MLP neurons of a small language model. Each row is named by its layer, matrix (gate and up: input weights) and neuron, and shows model dimensions 256-383. Each number is 500 + 40 x the weight over its row's rms, rounded and kept within 0 to 999. Numbers have three digits each. A neuron's up and down rows have the sign that makes its largest values positive.
Before each neuron's rows, "fires on" lists the tokens most often at its 100 highest values on Wikipedia text that the model never trained on; "fires after" lists the tokens most often just before its 100 highest values on Wikipedia text that the model never trained on.

fires on: "-", "op"
fires after: "\n", ":", "men"
L2.gate1278:471453552447566497515499437462556463475506435565456511501506539496511439531467549508511481502519436507531511503520462538488533494379507559394509543542580498462456485455515550496524512473389418508454472489509502527429461503522488518475506555537480515485510525537443537562516477514476516388512494592536602511561522478421516516482492535544456489483535507471467440442526499520499440478510
L2.up1278:487495531457576481548484538525510429495552476522521494479538522549490446551547462463532506508488508445496454501500455552516558465521517466518470544474425475500466513568478591446512525480518477539493434472514528476519454515543449431483476444528487526519517472460495454527439497563480479480475512530481453597454448479500511479438470441434508493565469516523531408466516492447496484463491

fires on: "-", "\n", "S", " Label", " |"
fires after: "\n", "-", " (", " =", ";"
L6.gate1230:520527528540522490484471473514504464440481539473470479479574497501492436539459514494530548545549447500563515522518497509551427516530537464506543543467491505443463485525557479471467559529503480463511505527540419478525509450513463467530516487502442496549537467526515485480521526513498480504464420558469544644508485532554601461514480546508478591487465480516535492552514482437513523519539
L6.up1230:529559451483515459532478538437529514489512412441483475506563536556553575523396396461541481470519492492455522543489496527451485571458462479519539528509449442509482486521484478513493539586525492504500481497505456517467514463575456468471499454506432463443427527494487472465481537479532489449547532566501525504512473555556466435452543609528501465437491485510502535474494570452549476523548

fires on: "\n"
fires after: "\n"
L6.gate228:481458582446548511494460498500487571501531490506517511487536472422439516517542483540482487553500506488435498436506478489476543557499592432419513505462537468437558428485538495497501490511431570507536479464501513535545505399485518468492530514554428470582500474424538471432503458447470499460490449532585522524484456553459450419457460523583552482489515472531450467530520452529586456436458
L6.up228:545438515486506459498508479545523525439411473509514505529514515418545491435549434543525504556533524452418424471451521496518566504517494530463522437440463505472501519519592471520517481458497528461532569522496477495528531501481539483483539474513411527457453493414525527499478474501528502522486495451506552448467494426517508542458520526526502482567496507466510479560424503527588394545501

fires on: " the", "s"
fires after: " with", " under", " the", " by", "hu"
L6.gate764:502453453501432487525535524517542578489510464520477500566422519550506516485489550517592484492498507514516508497491543429534547477518526518438479464455511520440529518381506443486563486559542476542533491460447577530507452525505535497497533484512529478541503468467510481561522499426488511428443557518461450432546538422556502545503526552550557520513484462482485404562502529505482497545534
L6.up764:474500528473482448525522585551511520458556495598469516472508530459572405508526401535516499492526504481517476524546558475437547438492534574453468521515538465478494455442499588638404430557473512534529543527471418510464458543490423537484514456489559474510419395535523524560484452484579463483492511551517452468446542461486528569489457497500509470502489456478498498482425544516552488496535

fires on: ".", " US", " States", " government", "e"
fires after: "S", " the", " United", " to", "mes", "."
L2.gate315:445561531498495496533480470502542484495495541496537483529509490531527513555563508509527533440477465499551456497471559502507457503524475527474521535431489451434520534467494465459479494494472494462485524428463484459474507517537457476490529511572479460578511510493434427514479540581514548512559461507555498551439453535495469518475482485490571495468517520530575550531447536515496487450515
L2.up315:501507495495481453450407418554555503572468518390534447512502469498467469490535534511481464504442495443504534534476495514504446492599546512469493529498530435439575480478457512543496539510459514535496465467487478521506523521563451510582516548511511464492532488511521457491483520515513537510512515522533450530480466535543553413424472568451527464522469482471531527508515511506516534466506

fires on: "\n", ".", "p", "on"
fires after: "\n", " U", " A", "U", " P"
L2.gate292:500474533440513537435478574421500521480535529572497480531479411485512486476476472524545486513535538555477465511483454537474489410501526506491527508527509521520578475518537502474497582507489506539524480514482493541458480468454568448527521448565511483525478534558454419547547491472448534515503458523492502475486507549436488558460560488468540503472493434493499539546457549528560557513434
L2.up292:427553524555516460532476496530514552436479514503560532487541501430456420466469456526486531442471534592462458472535408491436524466497535524559550481468538498530469518524508520470544522525463517540476509541515491425543496505471416526587501503533566469468435433515521443450450502543533473458523551496438509513566584529491529465444482547501528500516501477513505432500442497478541547479523

fires on: "\n", " (", " 100"
fires after: "\n", " the"
L6.gate729:535520505478462505471555500518508425526508531558527480485521482457490534581480548460480543440446503474441515531520555493494506523456534577517497507401484446523479425529477517467491456491480508404549454443509512566463524457458384495509546491490484487435523474395451584443512513580495476470443528512458499461466529398490427494483456498525495486477518509497563490474415513557547514452501
L6.up729:506563490470439553485476470512518559499557513568531446497432561466553536518485452420420485566476484414417405471517511569428513544469466493494461471515445459477369529526540537494498485549495519512596503553489473577553567447462517544548528552513480525551486517507471471501503438481541464464468503516520546538485525445555494446527505468477565522535589497533509555522449410487485384534427

fires on: "\n", " 0"
fires after: " |", "|---|---|", "|---|---|---|", "---|---|---|---|"
L6.gate993:545489484589480503456521437473464518530509480491475384563497507481444475543474521511538565512535599530507459511482461529534513481513556491581453518487520581462498535431410575472510530500466525453496564545477465555489508546575488497506473504497535486417566470487499477507513514445495486521527466506422515472471496538547537508496466450490534463499508586565509524526532441491399501556403
L6.up993:463496484527506457509512468470524504562494508552532519510564448456517529477501507534370461579490464512556564543564568530448527405512503469535478555572408448529536423483469488510491541518544444563520427558588441549503467502566529451563488509580513501540497519521497489550471409454510456535489545507475446409537567508548514523517406503459480616529544453474564463479476543498507509563435

fires on: " |", "|", " Who"
fires after: "\n", " Party", " Team"
L5.gate708:526548480516436439536527527504477474495491531511435467532535537513522536514479511489503564453489519476527475479481462478486503515523481490499555548458474500489552490514511485407463571511523539535480560451583468451458505551432569455402511448436534502482474480514453486554582540501485584508534458464514515503494470536464506525587432491454506449447471525458547536517482504473425505495444
L5.up708:498487570485502464470536481493490471534535458514459517468537490498527433502553506476556461434512467543525498495537519499435478463574475475532521483585491505483430538540438498515503547602568511536571483461515535504485437485538478417460495525495494485466467500572464459491458546451548538524497502467546530505447471561508362438510476530545451506481524437534588561474509514493375515589535

fires on: "|", "\n", "|---|", " 1", "|---|---|"
fires after: "\n", " |", "|"
L5.gate197:462521563452496489496419464495532472510459500563516439559478510489447486525548436593478529483590491483508417537507460480546521541427463497474502511521617511547497545523519530512539557546525546485497497412524490482507428431544475547542474513506491486457527570565515575561503420510467453437417458470456461505517518481482446487552463526489453511571526456470482466472505467500477412464414
L5.up197:506539517526423509471465502522526444508528572571504441532490493534538513473552506511488527462548480490507435575540523504503477566428471500471473521492520500530525511515545511490570530503529513520500484466548476449479454446500563604444491479533468471481471532495519528489403488472517424535499491540527522513572552514558489530520537486546460493589509532573561482528549481512518479537442

fires on: " New", " Puerto", " United"
fires after: " the", ",", " of", " |", " in", "|"
L6.gate1199:485478491460504536517509556476422557496522561488523493452529537546460494476490536501501492495507563494560467450558463576538544551499523547470433524543486424453505545414480528483514542465465546491554504506542541515482484549525423551478540424522561439542456414500510470508503465532493508432453537546492555473473504465536554481494492494516452503417486560580555536491400485504455479540584
L6.up1199:428468458501449507420562466434502505404491519549459498455574474517539507524576448553528547534470540511533506485464465537488516537513568528455467466537476501544517459540520504506602547504463514562497466493442494545511561496471481532443476495487503437510458478463407429497569454495527561523556553514508436481470555440546506496497533550436512416535476518486471525491445521451481467522496

fires on: " in", " for", ",", " as", " on"
fires after: ",", " and", " which", ";"
L5.gate1293:536430493462496536552507501500518525525478530502472459494511482467506508544476504421550508398540465483555497543466522480455556475569525480444432451493482514518477464537494524463484495461497484523533511482461451554438484471521467557426513570540449492469510496565586477547516522486441509500597484453475456498483419542534542481449534538459540570508593520493522510475487566530482481516479
L5.up1293:479513549521472474419566490526463485550467558444482532496471480557580464498519483474520490467462541443548503572421469448526520456550518527590563492424497448500495540523582446482475481561510478451493535450503486496570476550505496503446506437523458499455581471559454531397532487455526446434554535489520578511472447510475529533501458526498478576533570513455501497492489469485540499573527

fires on: "\n", "-", "===", "|", ".", "uncle"
fires after: " =", "-", "SPS", "t"
L2.gate660:546574515510421500544492462531517524499472545422535504477516513489420480562513531525549543527485504465499520479459472447563454457566514476481568532519511532489544403451548472532488499468530487476512437498513526484484539563424531500501453508505491534446501468539526452478489524413547494444529424478494490468469498558501472526519540522524473526479507494505552510476549447485453480519505
L2.up660:468455422551546471491460407528501507498439475512486534466499576445477470510451476497480594494554513476517549506455535491516552508526449580528533459528490451490453457533493521453508517430522558503506418528542461481503424439546485510521512488506487478527493537466426532494487525487469542457499530486476508563416530481446529527513464584514500508509463541410564517513469467539460550563542

fires on: " ", " Episode", " 10", " 36"
fires after: " |"
L2.gate457:552557581528509484449569486463530459542476488532516482533464477502516526497508592528418506534459475442410478484533473514484523466432523491453499366511524487458556481551525546481465499452500474481494544480540509536401516491467551456494441493538504493529470438468537429566519539491511440546489513496524490484439427479531528490527580512498492547470463434429540457477481475511470457576503
L2.up457:515505536548462510523489496470442496484468479476509487540499504473467467465435445466478445518581389572379400542542463496472528457546527555494488546527504551484431606532430559518575499573553582506450499493468531527510453521513409506461461541521512516512504426475455459570548460422464483469457496419489467490472450467523610498513517476478555534484493472468493479476554472544411483503555

fires on: "==", "\n", " 9", "s"
fires after: "\n", "|", " to"
L2.gate880:508474543457475447461516511514475457468482503572501504583516446485528457482459493455494543493514469514526574488554519525536581482492426543503542507496500564516491510461487557523520549452527497542495470482470461557465493410526548466462508473409448473549496455459498440495474503503467564424463500525494450525552454500533492503499489472478497467503499433582495521487506496573487464517478
L2.up880:507500445509474426410435581531491484490554477568528479544525603400522546493469479514438477469531434427469575516544481510528578485418449460482538472501518496529423585476511556480451505433518518513602412461437483451535487514478508423541505510425521572542530473550530483462579543423469474544549488472546507546477478450537504509458547507459490435483471467502459516530499455591530519466528

fires on: "\n", " Total", " his", " L"
fires after: " |", "|---|---|---|"
L6.gate191:484480482527489464480537456470472493487497461512485518520538573413538513408469475516478489480562553517493547483452510550542489459464407572476462459527470467529465493526541487520446500558534507533470496560559589528458463557587459505545468458462494488567459454519466434485490488481458438491417515507498466462507508544496488510515434391547466526527543588495521527488447459537440459489498
L6.up191:401486482488540543454548473565478498511469487562550491429519510456515446488427519489502514501465567477509484519575492514492508496573547486518540465544424545479484497497553458486406513531495473451468434486547504559556498514448497547495514521563468609499559552475486490530481472449535473517499591476451439485536502434502553527402430475482513566488512549523435496508523509491475515520507

fires on: "s", "S"
fires after: "-", ".", " (", "\n", " ", " \""
L6.gate52:484596519497489497472537466528562469483448490540421487518517568499458512503521506493502503466540475486527460470529515472517524547430450536526509391520463441520518463482504514500539527584523484514533478552465488539473448477535432486484523492498514464545552477491520497565494455505457508490537471572519498455460563448520519534504539514579462536513568419543553467533505514483477505503516
L6.up52:532536461488517534522553366516575569595522531539458497445583507456570494581505551599525531465531493517475459555500493489452515533529466500518423460482395536512528512498473475535565493542443492506534467431483536554583483576511538480499517447438428530447488540536456433523485517492500553581533426483509502427467535473499460493443487502521488528474487525534480469511531485484445521481554

fires on: " ", " and", "ist", " Silver", " guitar"
fires after: "\n", "|", " second", "h", " first"
L2.gate1016:525515430488478514469478551476512518553472564507544424449558517543513456522525499536474487428522503419514558476475464532547444461527447611455571596525509529524563546489477459481524505532525524424535492463470478468487474476491500472556475508399419517525522461470503515524452490559516489454440565519462501459513512512437506608491509439534588499426493577532517464493541420475450523543456
L2.up1016:491460469467518445493537494491511539521442464501493534514482528476559511503543512429557521569491517491539577509526476471508491553484523545506466488458562476448503478467516463524412420508443432523555477474541545481438499592495477436515446532520503460481501531498556514465478466497516558523489506512523484523528606510464475555532482508444434541532460446529481521451495501433522597529499

fires on: " |", " ", ":", "-", "|"
fires after: "\n", " ", " |"
L5.gate108:442477498517574507477494574557564511496502413588542498520527522541507576499506503438430474533516533545481437492582423442466460481485543465497521516488506515479532451559483519496510550486535437531561537522535508491463476465482494507448526460596531479559520478476510506430446528485533528488537579517455458464481528462482445486521429588440491504526535516551530481510545468543537483563518
L5.up108:519509467496528510492588500488436490493539499483467528534563497518485512541499490428481495488545514486543491576500476482545513464430547504515463487513590492462476524568517508472484549511468465498514532538516413398403445595551468435503567525471509465472523461553454563543530566507529495498437506460510445533577530546553497544528569518488526501447525484520613597447471505488482530472524

fires on: "H", " Ha", "h", " Nas", " Ham"
fires after: " (", ",", ":", "\n", "-", " \""
L2.gate1205:468542509547471505506534509483498485494446480575452488588525472453513513540450491550499491524575529474473537458494503513566529528487484476519473464518528466535489452519504548467511469443588487452425496499479463572510479450468465496466458461540542507432479456538535525488598471530467430489482587522486427475453516488525534562532536534503504487517503456469484544512488480477524472447464
L2.up1205:496546517465526523488481509506579485467453432420584507479461473471482476467564455527438552534506473478492464519499495524387452548477515566516525545436545506529535476517463619483469557498482478480503422472464521490529488444498527484509463524455485479491459538441481499547514508460467538525526494504443520467455559537484496517473466473413524481566476496534502466474474390437480479412518

fires on: "-", " following", " second", " third", " fourth", " next"
fires after: " the", "The", " a", " The", " two", "s"
L2.gate231:529421582501514536508517554478452405492525480565457513490553468471479494549500516490494502456585481585530477514474484488484534503496488444506559541429511451502543431551483502504487536520555434462515489447556466456478477469468489497595555515506421489574500484545470434529545505470492568456529472470476501519470541450488549570424557522564491537510464491476550500482488490487496500423591
L2.up231:533452548493472543540577540562487452422432495538468468466495539538483512521546498571450446459534478560420503411524549513523525492573454519508487499523564486579517491482485451523522568577520430535526530448522541503481444537516467525552543453456468560545515456498557470459569525478511485468447480528502508453550506495562503478501469496518552518545423482487442521472476545499464529452469

fires on: " second", "th", " most", " top", " highest", " best"
fires after: " the", "s", " his"
L2.gate1249:511484479548558525503495485508513513537508531508453474503450570427493482547444531556556527481533461461452553546438460490438532470502498580548511413555485535558570509422504474507483517490573481466454520480525443427496506518497471506493429535473535550454554450544455548540530475486441496500524428467473482449453477458490571471449517483489461520503434521526544520518433497532533518436464
L2.up1249:498532552501486513468447491478445463476552465482449506502423483520457510440498468587554547509520480514487500473488539510420481510533449582577477513517539537552485518508437512515482519479467448505462464564488537524498463498446555539503539537475546494527480482515533536502526464507467518526472460527477492383499529492494490458525525534528479501560439510565569515560503473473459512574462

fires on: "\n", ";", " A", " |", " C", " "
fires after: " |", ";", "\n", " A"
L6.gate416:521525486514448485524427524500542490454521481502474558428500445527576460456474490488533421431492374534526500515509522502534489579502447527504495512532523446568495503457477500498508498537407479516471523413474486491513494497494507583521469478515501559488515468495518550446459460535520473447475514510481516513488547507425560487558604493573540554451448473557576479463531441480527463477479
L6.up416:503496547499561518456526487516490509480479504493547450510567525471485459433473439466445508516476520531476494466475469469449572509521477486555490477501503469426551507548569531475467531530480468519515506455561509446500621505475491475559408546517490475415505522507471580373477484448496562499564482496415534469525550522468493553523509534545534542426483454502424540518454497425524511483475

fires on: "\n", " by"
fires after: "==", "===", " ==", " ==="
L5.gate881:472502497516480503478500521511438463532525483548421449463552528529478519510548479492593532546490495541486495447536446538483459498501499536448505523478511478495566419510465472530503459545462476533456516517499506572485532451422544492488507515492485521500515462441487462498485540413421482545500465573535497522483519573489480527539495538487492514482401500480542526483459573446467485450501
L5.up881:506565480549590477470485496454511535469504499529545501551516480494550519474524487428463485478547350518561463470538473533452465472530526507516492475552463504531482456516522518517497493533438521504598463484447466517550531525469531505544549451399514517485463463522534520460523564470581464509446493480470496520491488535531498415501492527513506508526518468510544529556492503547523489498471

fires on: " |", "\n"
fires after: " |", " ", ";"
L6.gate615:424457532489516480526503557551449472560526437515535500531540523498533470512440478507457562507487533429476529523508446453526571541529524441500465434484541505548547518470455518456580424501539518478458527478544468463474644497487503594439510507518513474543509488500500559479435496532476495467471502520510466461542541469432497429552496434578540437516478557621501572446536449457476405512535
L6.up615:501495462540521544460490563491461484492512543547510363451541502531520525491425468509426430490546574469457466610503448486460484540522521556601506496428527509492522497546526557482488526513503490486480499388604537404500514484465481580520467553480493495514520452489543536418453456498469543510428522490435462539545514493489470464463483473499482529430479494496531544494507468458541485530506

fires on: " 0", " 1", " 4", " |", " 2", " 3"
fires after: " |", ";"
L2.gate1178:543478497556453475488497443446485457512467525454502478516556537434535471481475479496463423477513470456526445473446491510427526461426537507525502484605521554525496500494553576512499445538433451522459525485429477403492519599451496499426538440576536433524593547444633500534513496448522524470490454473582456473496554491533501440513529495557425514470524491564503559447463446549535532466539
L2.up1178:539420485498468562494476495544526535528470507460526573504577457474463499450490525485484536521553524494478541541526515534518470512560470546479466459502486475585465504460570520431448454492580488486477524528467450504526470474499501452430486548551438518528505487458542391581498446498518542495462499454456508454563478524575535507555567428530527491494494440498512441493494513436556467452512

fires on: " |", " ", " 3", " 5", " 2", " 4"
fires after: " |", " 3", " 4", " 6", " 5"
L6.gate621:560420557539425453500507437496487485500565526518482450530504504459492520447477482502548508480447504520513436567555531447478510525446467563468487465515554445551423557514576520537488504437476521499425480571528528468504549437469556519498511410502528520485453434516495481395484522542524432557492488517484508470504498504515584460530551479492508508489511473482539495507505533530445448486485
L6.up621:487512530539480487498488447476586529508522557488475534507481513489533520531503495465495530500457532573533461527518435510480492528456482510480477525526528434439508527523466503612444449491475514488468444507511576518488491498602487472514453491495568560515550466458462501454479510612487432503519520528485420489451560484543528544583549471529491353498509528482647596513553475532511557505485

fires on: " L", "L"
fires after: "-", " |", " (", "\n", " \"", ";"
L2.gate1172:534518538517422506489544484527521492535481541458445511493521535479558424464405464462496523560553504593490484510554530444631553501499566510501412533518605554518489543530459470572487490473497509506481443513499536498518476544523504509482473523516533525437486460530548474475559474466468517516492529529495482521475458503516496513516529535510469502509505469473529490531472475507547547482484
L2.up1172:523424523522502509513421490545537453458554559400557532443556462470505489418535490497555453485466472623513553477498582459553490464444427491570469498453548562474486448521498458530470437509548492540525480477485540488567458462501500504543432538493566523512542537501520499520537448483484527481565450517520594516513449444455437470432452453502433504430556542500519486465439531501500505538565

fires on: "s", "'", " its"
fires after: "'"
L5.gate36:530577499465420479526496514575511491531549491505500498504469450491486504517545490490491517465455510514511491537506468431475494520498483474519458523544463479506552486489517535469482444523476556434509499442451454516526447501540463465491519512570495454461511461475490592497409498514489520430536508532470515475459531537507500421429471511500596561531502526483546411547569440537492499509406
L5.up36:494567549601466519494516472552561517525490485519513484569485554477460478545573517471485553401449468532507508487572504481475531464473463510528445488576519457517499443484444508455509453553516475397475535436449490570545501534515479542540495488506432486566477510562462484504471533458557572540497481450461461446461457511486446450414458508494525487587501539511495448486471524516479513482520

fires on: "\n"
fires after: "\n"
L6.gate933:468448491507536466561538585474448499534501485620492462548530476506489511504476457496512573499504545537516502448449445456543500452489520426506475489460569483542514470493499539501530507537524494520419477438477449440430447503463402470420471487523433500499566468528534568440452528432474492465530440439520508476554560473441443553443524465438525529553481552483541531464474510457490455538569
L6.up933:520531537576520506493516582465488428463465490469448528467429520456473476471499480432484453536535447518529438479530523476547542498445511500470514498508521470401544468490510506525517535510471520514496504560473537588456546558412449493454495461446530461518435529504469503425455479518533463460454515505480499572470496460452414458418519501476576451439540425576474520515516522507534472471522

fires on: " ", "(", "\"", "a"
fires after: "\n", "/", " [", "|"
L2.gate513:474621458495513518408528582524527482513494513525500440479584423438464442550446481531524508488473498485533469477508532482488492515463463558558551547494568476483514515418513475480473542542491445550513527507484529548482468535530482519521524511523388527473491471409516454491479482490466470534457445491482566577466597530504519561476463469467450526531571542457483540526460489490512560460471
L2.up513:428555485487481468559470428517484505502453536492532498470428430564579499471499531538486504503499462491503440512531506442518476488515485502472485534476569522489490545547526605497444547489430438488497442510507441479423445470478440531489507515564545434466459508591533530520466548498493525504569505415517457534516452500481518533500490506415538535526509540520539566407511532538512577484517

fires on: "s", " its", " his", "it"
fires after: "'", " and", " with", " for", " to"
L5.gate651:461549507472472516485514452526487557510551500570484519464484512461429479472516506555494574483578533535514533510509522469474469488498476471439526386539580424468489475549505540468497464585561485540506491439478485523556418478529508558487545464525571464537572492460451518542448495522516432433499468495555470476490537489496540479416420522439479486479510453567492493547549578474515557456512
L5.up651:491579526466428569565525540454508568494529479444549490484497494504480457468441513483468548458511443514569459508459515515446477525496501508508447527466483457505503517514470468570502522535533534533540518518423502523502515476477467476495451539459493451478552550458525528450578566515521476524443519560480485582498433441480525489462502546479498563556502482563509508470522516517570526485525

fires on: " first", "th", "-", " second", " fourth", " third"
fires after: " the", " his"
L5.gate156:492490410484493489559470459489536531486458524495450432546510501451503483476512498486502507489543494438513465468555462536465531481482537504492490496543469488473518582551455506509542502547538517512499552503512489534547513578477542522525510502414514584540524481516514521557473486449553513473573519467497495467440485425472508423517540419469450502537503457532493520445504454459466465484508
L5.up156:418566521491528457552497577443466458518565434515489446579509512402507466473561495498537510508455515490484511507534562500548504525534563494508551551471463546590512567432510472485422516484540419455452450537598528453521569525501592521516475535407466503468487494506439522544485457427426537465470407516531453492460548459540416451474485503509456397549572478506527532451539504536493467516525

fires on: " 0", " New", " Team", " at", " |"
fires after: " |", "|", " and"
L6.gate732:516582515505470417501470516478511509468516510524497552463488520513467451497481518485492431456474505513511558438450457519564499501442466487490523479454584535529462515418521480437507460483440533456505492523521579467475510465475510518515488490449523443554487468520498529429550442497546524497480519540512497537444458448392419474516532512544519489507510514496580438495493520529453445517528
L6.up732:548536526492543508596569560499448450441495407433526560489502481467486438498575470488516551484554509479507580535508384502508501533500525538444485511462492510493518514552481535524551475502492451509601521499554566492542482521509549513467522535509539529472490523486447476458511532413497542477488452518594495552558575440480432469453459486501556507487478547503518581511409584477526400567561

fires on: " States", " US", ".", " UK"
fires after: " United", "S", " the"
L2.gate840:471527554495459452507525499504537543531458408479498420492500491477553435531544540565478617501521460482461532519453491525492478466504498495518529562485475462461516540583482516542584516470533535497494539457502496506557522532485524522462553524513459487519506470517506510471462488502486565525530515451471567495515466463461524484452496426434513487555471480512544476512528529530520542459520
L2.up840:508448520539455475497432449483517545533563498502490513490555519446515530555491487574453520392435477557399410553493495513491498519418592459459447521452511395512562458506572494558531460475565452419430519448483467498527498540484492545496495497499471530461549519495424479509504483558474537483504500443483485574443432542455560482496503482540492491504547521503564526493446492525448517470447

fires on: "/", " as", " in", " of", " over", " on"
fires after: "N", " and", " was", " were", " not"
L2.gate712:491526445434511494482490500509533496498446498448487481455555529522545511481468479480510463453554508441529433530533444477462585481495456458474487488521514531511526481510485453471489449478602462499494452541394504514500544545493510568503526519541487549536529473466465565510497519518499480487525508427519579628508369514531482549528453457531553493530528402538447435452567571498492552443416
L2.up712:528496525538538557492560562512429459547451518552549504542472558433506509495459521580502476456521520510521534440548405441477544558510492466468448543477489503463502549504577492508540484520514529497490551465514498508462499562507535528472436527504558494544537472455546570463522513475540501411547598412506469537477444566516532546513515581502520532541485542512501501483491489535450515519499

fires on: "\n", " |"
fires after: " |", " 0"
L6.gate1092:527579460467515509451554562544487481484468492601461523483517500509502491478510522515511473508548467481461536514455472491446532526575524416468469527537504541478477485483585576479467521513528467491407589502474567450476480482546478561506487461484467524466568461557486553503502481530461493457476474493477556492569535466499488508510602573478548588447513445545518432450483556426487521485522
L6.up1092:532423487498505449503526521460509458453419519485515430528591511462502466513530463451445485412491498486408524484499518519503530524472504493521449491527527417433519525474478521467405484487517540542548525505473569479547450433531526562480513502472520502460565539485522508521549534430462513436547472554464553481424515527446485500484537504457503578424441465469531490518490508485538536481524

fires on: " as", " to", " before", "),", " in"
fires after: ",", " and", ")", "),"
L2.gate770:558500402457549569510431492534480587426534491519454492451562517441504595502477540482506512526479500464520542505477502553484570569456502533483519519441500456530552494457499533520536537527506515510535544455483550501516578491429492509476493600508578620500559498505536497515528513535464507378451499543473532559485471467563500476519456470505501511429483470470551508401487513561504515510517
L2.up770:589544508463603447528497484481508457524516499598498516519474519485510490530488486544530510516515466519464505492513485435476533460505479451489475473450531483596533459435497410505520541500547507499523507419452510490531508516475508512502424570484486542459552579454560588438506561557490462483499487527517509506431506519457456486466496467496510560516492492450491502455449438431495548544428

fires on: "-", ","
fires after: "\n"
L5.gate777:476469426466520464541468504392566405535420438577422531521587506489498496485484560486543484568542464518576497545562480483519505477513463527519556444414521502492437529506515570454562512478495421569497546529506463500510489496508515446510497587495475527545478459506453490462480532481524443504513531586458467481475478506479526433495582543510454515517519434498552461559507558488534548454547
L5.up777:524537499459471521509469572510548542449515489525503438581505528430532436536430536475507443444494538488483498555602525472427505473569478460572441537439547481444441486497514490471498492438567543480527477472449467455513530461497534434541511506453470550503476587536504527473452486474498518520481509542470476540445516462454536531437529469435569540514463578499578474489519600491470571490520

fires on: ",", " ", "\n", " |", " at"
fires after: " |", " MacDonald", "eau"
L5.gate62:539578442493593522505532545545551519494522464515550468564465487491516482535429505480495495443490461366409466542489457425488553441438513533538487500558521542536468417474516545472401510521539496482443528509463563498515547438526455456387493475524454576505545446581477480559476484540424507489530521552542482448466479476433489508528523489464466553550475519473516483476451526549470475472479
L5.up62:527537494537572501545603567515521537479500482468578463484443467597480506482552545523491478497463527384450556462576457467546475511497558520548511520484514459498523493490483474546467558574453548538492418512457441532515516549513550509488504555483626540541461506499534477507467571556473516490498531484572401496475498464518491461488586631490566522448469545552504454539494633497535541505481